config = dict(
    n_layer=11,
    d_model=192,
    n_head=3,
    n_kv_head=3,
    head_dim=64,
    d_mlp=960,
    vocab_size=8192,
    activation='gelu',
    norm='layernorm',
    norm_place='pre',
    norm_eps=1e-06,
    positions='rope',
    rope_base=10000.0,
    rope_fraction=1.0,
    qk_norm=False,
    attn_scale=0.125,
    bias='qkv',
    tie_embeddings=True,
    parallel_block=True,
    init='trunc',
    init_std_qkv=0.0361,
    init_std_o=0.00769,
    init_std_up=0.0361,
    init_std_down=0.00343,
    optimizer='muon_variant',
    lr=0.00555,
    lr_mult_o=1.5,
    lr_mult_up=1.39,
    beta1=0.95,
    lr_head=0.00447,
    grad_clip=2.0,
    warmup_steps=200,
    schedule='wsd',
    decay_fraction=1.0,
    decay_shape='linear',
    final_lr_fraction=0.0,
    batch_tokens=16384,
    seq_len=1024,
    doc_mask=True,
    train_tokens=161800000,
    steps=9876,
    dataset='wikipedia_en',
)
MLP neurons of a small language model. Each row is named by its layer, matrix (up: input weights; down: output weights) and neuron, and shows model dimensions 64-191. Each number is 500 + 50 x the weight over its row's rms, rounded and kept within 0 to 999. Numbers have three digits each.
A block is one neuron, or neurons of one layer that tend to fire together. Before each block is what it responds to, as a language model described it from the Wikipedia text at the highest values.

Description: The " |" pipe separating cells in wiki tables, mostly near a row's end after a number, dash or code, e.g. league standings before points, vote totals.
L3.up80:377489562459529522446468486493415462509497483588351587558474493538526528486540530559398516558465551535565555467533516482418458484482452448549506519575490492488544519485480516469560555490471504555489413465539610428535627431534491571525553457486534441525551515589515413419478496522500577489515521456509487534464480443453492454542538502526519496517497515451553517473573607465547496553547
L3.down80:487545402465518437464532478540511593446485464513471511511482506574546507605517449527492456474471421500565471555415432516473471432551558518467444472503517551502488483459589575541530476512568475466509496501466424553518533517519505430466496525558536568470466568501557527518515476478540406472493611579407500453431591579571520518501568445469523518555459474414577460535556503507528507422513
L3.up199:633437570552451502420467463401506517476507532532451484514496455540522569458414557504567375461493506559548582437530493546497495504514640507555487598527558551532580523530484447582616583531455491452611480539484448519483441515550531478526438532507461545418475475508472492540483493555467536412489391491478516553480519499522519486389420525461396431568551561491454485539467486534425505516595
L3.down199:410449500444441479487531468572510477507534433458444547498454553470534530444470441493458454537490442517547446521572468533396424562585477509520455421457614484633470461523458464525533468490515565529462561490392523441515510492458511476478552398479558550421501559466464438501471503528474410468509546653514556447495593481507502485529547494545500463454542502446494538496471474527563414456511
L3.up204:561461477580487414496501464492474442462434524514420537441537561564467517388460529426428521511572480559523465434493483539468519445561472466491422484510622566557557526503458551486603488528507551492551528468505549578440576501471418545533562492479532502507525510543536455518550518503499545500566501460398527541444395467553544551427460481488442480518538503497453420580528502575514538485547
L3.down204:523482490425479451477505427533454470510459479546404548583473542491553507404527499487482527544533476518613504459527430541406442510513425500493503457551507434502492459464490616517594465464510553419495519474549562445458585494525507428507518517493524597427499505478517471551528433508552480459439579541444512451561488504421415552448579554576498475516481536436542546523545466619484510436521
L3.up945:525461523541488528456618509492498515480480519487461513555554590459423511511566514471539530498354462537439474568544406583376444527472478448517543561576520583511393433528502398578592459446513532524481566510472510497485561536453516509544526486526454426440524537516554539449498533472418430478517560594483439515414514565521453502513505523484536413513513520546449550491531497517502434511536
L3.down945:501515497527543542449469503458625440476555557523397465494517471488649559548458428527487497569500467488549527404423531472478608500502507545463546468399550466507534472511481561466498518522491432499553486465563565578561524460525497504510521503395512573496469526576495504518443405527471590456440451481501496506527562528466499395507504422501495486534433444508511448462476457433576515414516

Description: Coordinating conjunctions joining two items, such as and or or after a noun or comma, plus inner pieces of long words, e.g. apprec-i-ated, spec-ul-ative.
L3.up505:528485480401519546486538461507552558471469469402549525526536595478526514515568610545461468493531361442434474500504460536531619564475523561582474499422464415512534419522432479536477559364480511479541587572488462550495461470449558442528405525428420461448515556529525491412474479546407605504543473561428606361462506461537510517510518412465500543483506538446487434480551499457421492438505
L3.down505:557488476553459479515532445495540571533462556567563476545601489578510511435503565416538466469596538451503475446521491520507506515434508387439498500476516470469519565547535482570493476416489514530460550591477510463462500478577507442456484547379544485426519544508409411482539488529545577449547586498534525503493510558461421637458537630519435460488498588562392586508460428501512505501458
L3.up589:513461536427554470507451538563522454479538563467454397482475520622470470487537379500476423526557606610499469454436492570558533515456483441471469436456456559537575488510479483495525373612490458538528498541468490482500608458488547474508518501460536519457559552514478628554509516524519555433539513528399397517609485484540526529496539446456515556557394522477498441554516525510449442465457
L3.down589:510402542526434543526504595485613537483489567506414549606506484444465480577438468513520445478448552534475560504403521525542454431498590545513517557509444533476466603509545498549605529629526522530449502581543474508477490362413501497406464443396514392514591571531468490470540500542500454491433548443477543474442474460488566518531503528549477507494527532510489571446521448558557518564539
L3.up598:421363593477491546526514531588412532526467456418420450520497480473539474448465505527475520417423489516517459486424487457513436529545598470517539500495493465499555413449611560480491436488497532516588523435517495491506546515569449492514623477450532500517496472544517486484472475514458511529579485486475565532450570550537508502644450497527585567528508529452529498499526489537530480604473
L3.down598:514511492576456530540525396431513547426546496531483532517516499409431542460506526586504569465529445589472570558490449589464542488426547429542417453532488450526472466530548436531502446507536526486449508481471429481573433599410424507501453519488520511513530529534567473487523508617556538477498458560391539564521402509553545532440579493624539512587396488579529500536478497434482495529521
L3.up657:484454529559478599595429533501505521504416528590532453430435516493445496551557465490538500567413427492470423508544549523510472458523501456489494469434502437391593479491494462467512497556506564462510505471504457579510563560535432486561482568514539574465518495402490592504533482539530567506551482541512560450559441481519503524530540385467446559576493427483430646510509526539485583478414
L3.down657:539514477444464568464536580477520483504517487526516528511458464475481488497363446581461398515509432431454559486554511557451545449491567468570513521524432536531448463493516514472343503464504504516480500417581558512419497518495498440509562457499576514526504528490329534529453437501482523477541486514517463477551509447610445471492531525546511349462530477504524419487533505502507489595509

Description: Month names, and sometimes day numbers, that begin a specific date after born, on, in, from or as of, e.g. born October 26.
L8.up515:462532459478461546498517454530459473452490433492557414427483500531570514479497414477616471565493520483528540470491442496501446605522502453524427510570576431504490496443493474502495482571520489496479490510421437497496527493428496662450466464587555511608523524493480556470477646433572504543569590499557489471488523441444466432506497490441501446495462510537546485466550509689511515491561
L8.down515:467446418485489559493599426442509470551564472604542559517544494514461493491469446499450469471515544499537464469526553479515451485443561452516483398504472542499486475483507492528499511513443558484564554450516476574522465387500678456558463516404513500508435410609558474480491541555520428499554419510401608443545435523549441484562445456533501430509537493550509538530525550487516636438478
L8.up723:452508448429484528509478481381470502536478472467481588474594521488498499547442375590546586508587535518500481554468591481492543634484516508522413476524527443454487557431437571508455411470457488506418476508423479481597397438494438517568516499519489517534433452493493502474522547479467472527485521559498491632476433514459538554597488582489513557444496444419389558488450529455556382437462
L8.down723:566491482502531426534456534543488460464459489534409492476480466429481517454467578467548490521512517453616481560507514540406482499458501471460520553527607464470463537622513487444570533486460543588416486485467521530547452548463513543509496373498480534574542559572576543539572468457438576494405466496439466451602599428523496507520476507448387506516508583455415440505559454487561585466533
L8.up754:462430526506486501523495577640520498465502491537451522541559536497496515533493472573440469488414606492536474413595423396464570539582507540547466413542480456481442497467469515560578537522476431505493531418447502578541458554366400570495429518579451442570491450505544530557507430560483524513514457495460465523497511514534491462458521574519549481478527525480529523692526504405447431466393
L8.down754:508467563493470482506503609544624522494486490451513520431565552513422479456476494449498503537455520539498499505577488493341541500581542516495495517397462493490462451526532509535550497437510470539401469529488484541567473521502532324558450474493402488553419549567468442556517495551548441421520518507468485508508563459447621567513514558509535547534436463488524557453572552425502472511499
L8.up794:546531519380523585472591453518553447499457532593435547522583497544450528426527471484556487560532473472533434443542457485494548604449485460467395418515523498454464526530493545443525584511532425383472580517413448528525429482467516502536473506503447532519411462449514574552545468483577469534530414438585482542481550486404532428457540516415506449452551490440437508666525500487546476474467
L8.down794:477460508523461455420501477502515496501541567603467496495538568466551529509457509443453477504469471499537508554587451413493542459464505492546483490352490467441473475384487510462489488433484587453503484483382460548535535535423529502410411458499498508589446390505540534574513524513556550498448495486472563527585391409506452513502600582469468506470480477476469533517531472467497457516559

Description: Pipe characters dividing column names in the header rows of wiki tables, such as Title | Year, Pos | Team, Date | Opponent; also weakly fires on scattered prose words.
L2.up678:441509447522456507558447429625456571463477473459447534501521487575500453405513610458519502496406455558447509465588557505529541444475478527504462474489533560485559550490474494582568488502474499472597520569464421505520536497495470563450502594436558382469460464547502472461546585474465550531496475554467556528519391394491591527403459481562371518519490553502499562514480527493394524543516
L2.down678:522607471446500500509560517441537485460510486609474450531538479496535531478549464437529571485456419529587480439518565518367457484468486487528352397600486504445451478418451542516492517477489573495472572451523485393553488546521506479515464524521531460502504519379456489421549488549513528509551556485554460509555447470522500444581549559597508379481453411447430508494574525560518540451579

Description: Mostly table pipes and time colons right after a number, as in 1 | 1st or 2:56; also verb endings and of before an object or figure (bringing, rate of 55%).
L2.up379:541611502486482538479457495492479484486573525466470488459501532411554452458524498521457424547381527567546514449497538560480521465424512415474524517463540543411495414465465578391492436558494518493578471477492440533590491570558503483594509497491531420474483461522505440519466532499434573666480471534454453550469416477516486569465513490445514526594466442477506472512596501680554456474448
L2.down379:528455493521496471495573438563495445476510483553461490532465610602426499467477541488447420589452468487548458456503529526530457573514529394437551467520528519430553472510488451489502458393526532449508488576514504479551532468513469562476530419482540604427536499552512527527496511521448474425569605611574555544489537521535449472484588525565543477464462484475467546470528557549437521506487

Description: Fires at the point a clause subject ends and its verb is due: final pieces of surnames (Church-ill, Poyn-ton), and relative who or clause-joining and.
L8.up237:578465550487515514529498590473459527461529579467515534528566484472473477517509502523523494547561575502439508482484505410561455478479443375484530458525535387460467401536485559500474471478447466464507509547506627449530540488487437502559478541496418460447630538519405465497497494565540609397523519588448482524522542501481487537492463551484492485501625483473531546486492449493474433447484
L8.down237:529492521449542474499489488517426528521467537598543445523515509537567520542412410554542509545548472583530527512452619423468420484462490437465511423475478559539472552424423455545440506479493477470515491516460569584456529496491497499459529538557352486515449460525477454571517469500526421546440538515557424450449468494430511669455505464528558502455508541606509587455464493514407543522506
L8.up307:658499508582528525497538462496474482464533498417433536541561441508415433530545433469538517542527447533506502546423470504484520518494507478502552464498535380479562489476492474441450525500532551482538507536496376426461496522465523538542512498520415466525561561492589426545522540498427445515468533635540482494486543540495481617433469497435415536458482536624473476495493490421480509480473
L8.down307:535537374600540427506557484560457461474585521486438502485521464530509543434531529422473497529500535525541566558500494482528537535451498367453501530507469499416570483492461506528565500439545504530570553554473461499473490599547495475494505664500527480436514493461473427526568521538446612482452561574501546492489503511554379571484490557511483610443486476542472535444500485498445494502420
L8.up364:495468563493527432445452459505563530448431572495531536467456482483481578509508471523527512516529359659549351498551486538428551541570576494555569502456346443467566552438534535476488415509455503485526461569516476519535554537419511454478424559552545486466512565519454526517539475506519465412559542493499531496565548502512517503554561501426506509549440582502498529469442477410502369537493
L8.down364:500505536538452560499491513479428432563521508494430533470519381313491456463475485467503570538473498400522589502407510420494522442430436542565488515580560566519474457554527459458476543474457476529464552506456491434485520492548489505443476515514352479478532461561552480629438526529529549498485489476527567525472529530436426555435512575604436459529516463522414487519581526473479566562567
L8.up722:545539568524527460465436488535498523404498509411506531501580389549445542538476483502566511516601382462525465584581507536491582449491509440448472531541444468468553502491522450492527525425464503395466608570444495536540477572508447553509550502512493507521552674446461459497517389571451507497481490524491550494598494532508540516566485485543455516504440490493512465466551487447461547545402
L8.down722:495465489446527491532543460559472557588540501432401476518453519515482495525559550506526536522526599408536508512480553419485513582511584344513449464455455488584539482474407500555495524490632499569455459516499512422452487469523561494565518434487572457466522345523519477470484544486525516481541493531484562607557543507516504708448450522583520473526513498524508600503475496495483534451538

Description: Day numbers, commas and year digits in birth–death dates and table dates, such as (October 26, 1854 or born August 11, 1962; also the unit "in" in mm/inch conversions.
L8.up300:454519482558491444575500435498564460509470554455494521522480441494535490536422547497521426495562571426500535467538628481528512473478552476501514602415484531475418456459510508568462605519552444498514535539511458496426484485530498442511381389493531451569483588506497530432487546459462520417587489517502550437527504528485464486530534456403500498457527510477486459528495463488419529421498
L8.down300:521567459633495462461490600513461474519525430495452483469306593629496521421554532459503435478431475450472543498528392530436544431493461571483478484512500528505574455563503530472600436460519528517555484519475452583550483427455416526631564489471497498471474458500514473457533557529443525508467590451569512589513458495469379432492478525483440429480573504506425482540502490500521509503453
L8.up385:517582522490491487471570489550452431482465495507520477520522525561572508516406560547509499541400575548582502539500483531537547464549444444515418475437500489495480467493572463632529509602531514465418572388488409437532419525452532483487492458491496543592515547586504510514463567464571369501517449545593508440464433567466548479488483405486473478419534412557454483499409517555510434562417
L8.down385:459511583451557461452524448528471549544410577595440510524600556558541493427538536451534552519454525514567460535460479450506568480483538487578529503513460516493432500484428537481518387534457528500541506464494580498477545480564528465509525520405483529496537527446470454450408501561449577438477413466569430469535537530547420478506502546501436494585536576463497556545500610433481492514472
L8.up782:515548504504428410527496542413489556498466454571608583542481496422417615459512439452529470580553504536407432477481515461488471531449439459509497506502567517506450474478547460506541500464507486494552479507489489557554508557507453423450525495449499392519561512460479499393482508555593459493510531573527442545467576451443521475400583535550498554481504518482633547507433494365527620452573
L8.down782:568512446500510443530460524605408545471449544543440517450457462452495519455497539441513425556492530343560417519477479538527445505585523508420500510574560545570423546514444576482434442602554423478554593387534518532573472385521489518540482486447595485439455434572564528494525515551562529553480483460428497489491541500521518569460564550473569518555530524502483414449473480481595517500535
L8.up879:568526505577513477483504544496600465502435462523496500488460519535496461601518568425555490513523532532559548469523442564603552527470488411581511505468471541451467511492535463504512453568513520417503540452585423460505500478550456493506580564467466583475472436463514502409438553493501453511481447534572473547495419520528503453497485522439469410451466515545488556569538545543381475473554
L8.down879:554554425457485393543442578504617462549573472500437513520521621545432493483448488543560521494480561505482512568458441505418454414534460471472462505479509486481580527424397654510480413522454495530534512476492523466495516501490464457498532461499495475472488498470500530568470557454471463478478507431451485464526539548474525514549614536507591466504526559447496529436489658505415451457479

Description: Word-internal fragments, especially "th"/"st" suffixes after numbers (90th, 41st, 21st) and inside names like Matthias, synthpop.
L3.up6:495498641508492445503553523480548485594477534463547410506551474451537504550533561518420444524582466525590492531524472436533432550313512497414565461492484548511492480454450570505501486579476524516457535491500524536481497456582412447530369452469453500555483517440612560469555511535520446527482566497481456574522512551444522423541454505432470592426493507357486503504553525500467477429456
L3.down6:615581465497459398487521478456432486438517468540436525513476468594416510545511498534526560536464518438387450562566465378545464456497532528524488514505527576488475480489542492547553548468537475488524524493594406557462567524497524509516562514510573433450480483511515571504538443416468504515480521486580496447501497493585545557521474470498445531511552503538494405432508445509478639463523
L3.up33:462523555448512583512556399491507490496418485370551445455477528476468470503439395532521508416464556574500455529497550446470482505507568572472479570497409578470487455622529573506386521448533516456462486462497504502505520566497543548359460524448525471529551473480550449505434468464565444515499531453441503482546564505487572488492569423539510445587558533575420537580596433394574471477491
L3.down33:507450426466545494522515515462405387529489548503507509467455443545412519508541567478561491534484483569461391578491466482414452447479446470478499443535535542502430446480456563547489574537586587475496507415553409492505511478467563402430419546461505479502600570531565524601619603462502510520537532495545547438459575486576454518569415469507454539523493509502465521483511564422455502497495
L3.up104:509521585526493467531543507436528498399438590538472546523559469541564523486470441506528531556512537511498474553499490432511450478435550545483600567422554502530532458515332459518590530603519528514496421438511528505564539505552577490572457572509518511514447487593388512466374529452456504519522463477521487419485461502582470500437554442513481539557504502505502518463503431500630406497531
L3.down104:544457492556625458563518481565417463541610426521455524568539541491530514525446505474460513453516477422529548545608454410540566385509550562475498614564457523531551473525481468466527437536538466399502491512559463535424512494490495455491497493553487480480504447580474527445490424491521507349579408511507554485426472501414422454576519510494569541488525542533552453460405425488498525484481
L3.up248:590490519550469515484416508530428599527474521529524482574528528514556460497421623650525476527541512493485524487511546530603499551422529545514616541450467411481473445486440407490577484497500564558505536528522475512552590431424506506553506453486596442459461433486408541471510499475570445464501574489413461502547553551559399460527448521442545405512515546549465457592510464489512486463466
L3.down248:489426447508508490498522545443585500540502477498612568436466480526482418582471489545507419506523547500493497479528530412606555513563468419513523470504512594453578513556437563482475544428410585496509460552506510499512346496437467467450443525491556481543453564520467493520465512475542490418474491567526537487537469403519467485538475548524570444419400567522513589558527541409492540484467

Description: Commas right after a number, splitting thousands (18,000; 6,886) or day from year in dates (April 15, 2016); also month names after a day (12 July).
L2.up110:521507517503572521520579432494528545526513510523560538478521375469410481516534470528436546493429575548523438373503481512424540514438434476497462447382477482518476491505531429537497469566500514466579562464522589508448433510447511483481563421532482485512499513445552539481495554451477467532482385517526514474500517536404442510506655483558484469482568382480461476488542505499524550558509
L2.down110:475518471468495533487550605430477502489488447528490507409513485549475527509536553507585545439514419454514547394549492496567462475545471563510496451522440538445474500465486505566460500528452394423418550493529485537493509506396384516497454541487475502445425444508449536567527500564588475502454589478472524568468421422446500490554593461579390543443439462551457455562501497598574466418587

Description: Word-piece continuations, chiefly "th" in ordinals (13th, 5th) and inside words (breakthrough, wealth), plus figure units (billion, %) and name starts (Astros, Bay).
L2.up555:446522540405554504389450485423529550449422449438511430525476463506483428565518559427563502572535515525447449467505568472491461499543450496522478645511460500553476515607540576411477509522567517470444515499570574497472518567587559507464449549532477496543455517478459474498505412466539388498500528435505509476524551505492449416398426558602527521491541493515488506499471431495568532432491
L2.down555:481516445555482516503584415502415538475586519419554508556484530480554458357480468493474520465525552543480430486565440575522511379511450509357492417543520557436531435439560499494537567427518456463489437580571593448522425508594441411470573463534584478533525495561549537485499535560550530522525398466530513526477448444525452492585489472506529509494511510505512547556546504501469493490562

Description: The pipe right after Votes in election-result table headers (Candidate | Votes | %), plus weaker scattered hits on word-piece endings (al, y, nd), the 2 in km^{2}, and prepositions after nouns.
L3.up71:500540609537511489442543576518421448478492477533586471510615470414439385514441586513498465479561453524520485499478405552549483564581590459435456454462500482446479483678477443459581432584519485472480434524473533476484428473520443536452581334489526500552636446399445542503508559483513519492519454499541481537514457439533505485549518495551479469495494577512535489470479469459529433465461
L3.down71:493491434478529459448545428492582543467546478500537455492448564471623490530487476517559543533430527493561438503520559452424493498490529579586421432479485434510584507497536447469501495520443586437442490499517572501442499499534516551500501494420628552575473444404513451453426582410507515466457571559472444573438541556500409466511510517466524479570479537470475446477542458480499572466497
L3.up600:510535523472503490554466516485500483533521442526476430553501523421488491441373589476595510492530494512544531431472548516542574470427531503523528491612530589463538507428437536525563464511521540477665440460500468514382471551449505511416467522513504540567449434518407402454450540515476511468497506445507595589578440505482566485535467491572532489608584408446490559486499483430448418480562
L3.down600:426484423573488532486556482475509515476574490574461529516559533528488548604548501456475404457505606561553510544457491478520484468453538448501542515566484529601369493482527407463408542468522588489415409492432555457538579428535392476497466417542617515544521466483495540527458530506473524495488379449462413561510515563469483502535485612566422479540503378459452546462515594535485443493514
L3.up662:470513482542527491485477544531513574540501544533613485499483489577527385424497594482532550451618592465539367481535426477540612513474562488521503519470514590499625569504535566375501497520483455511488496594413515525515536492557518502500504519526491401396494470477461545552480545501455469539473505427436496464537481525526579499484360510483527526606510526484610523507481426581486495458466
L3.down662:450585496486523579404465460439546456450545560508521457506484508542509517523544459502535532536488466392458522588505460531506524487542435494461436566521503384412513557438495484549400559483420569471498558484516431632551443511463430573512468518470492509527439528451508465506517415472467551546550464511500389468476504507457492462459529461541497474408529475481454549504499477562519412470428
L3.up759:488478452529482496492490467440450479510479407439571459554513479478577542467579467363583423447542486512477477571367477549616520581471546430541524540401470544514586486437519542524614399529521498480509575595510618508435456541522509563477481497470522522575509514530529564442463498529518503494545447466574504547507513522447521515521555490492580490570418453475557476535519549398598570451458
L3.down759:499510559488489494450570484549480480482570496512455518362495517423476521522492443582426489446490552504545578426484523506505466422486558513456497442525575490517330526524486521485519608521474428535551414538539502482424538477483543462470549569509409536552510460519563465395513574410575388446492492381440475488591505442512460536569428537491482543372571573497531595514526543483441485497495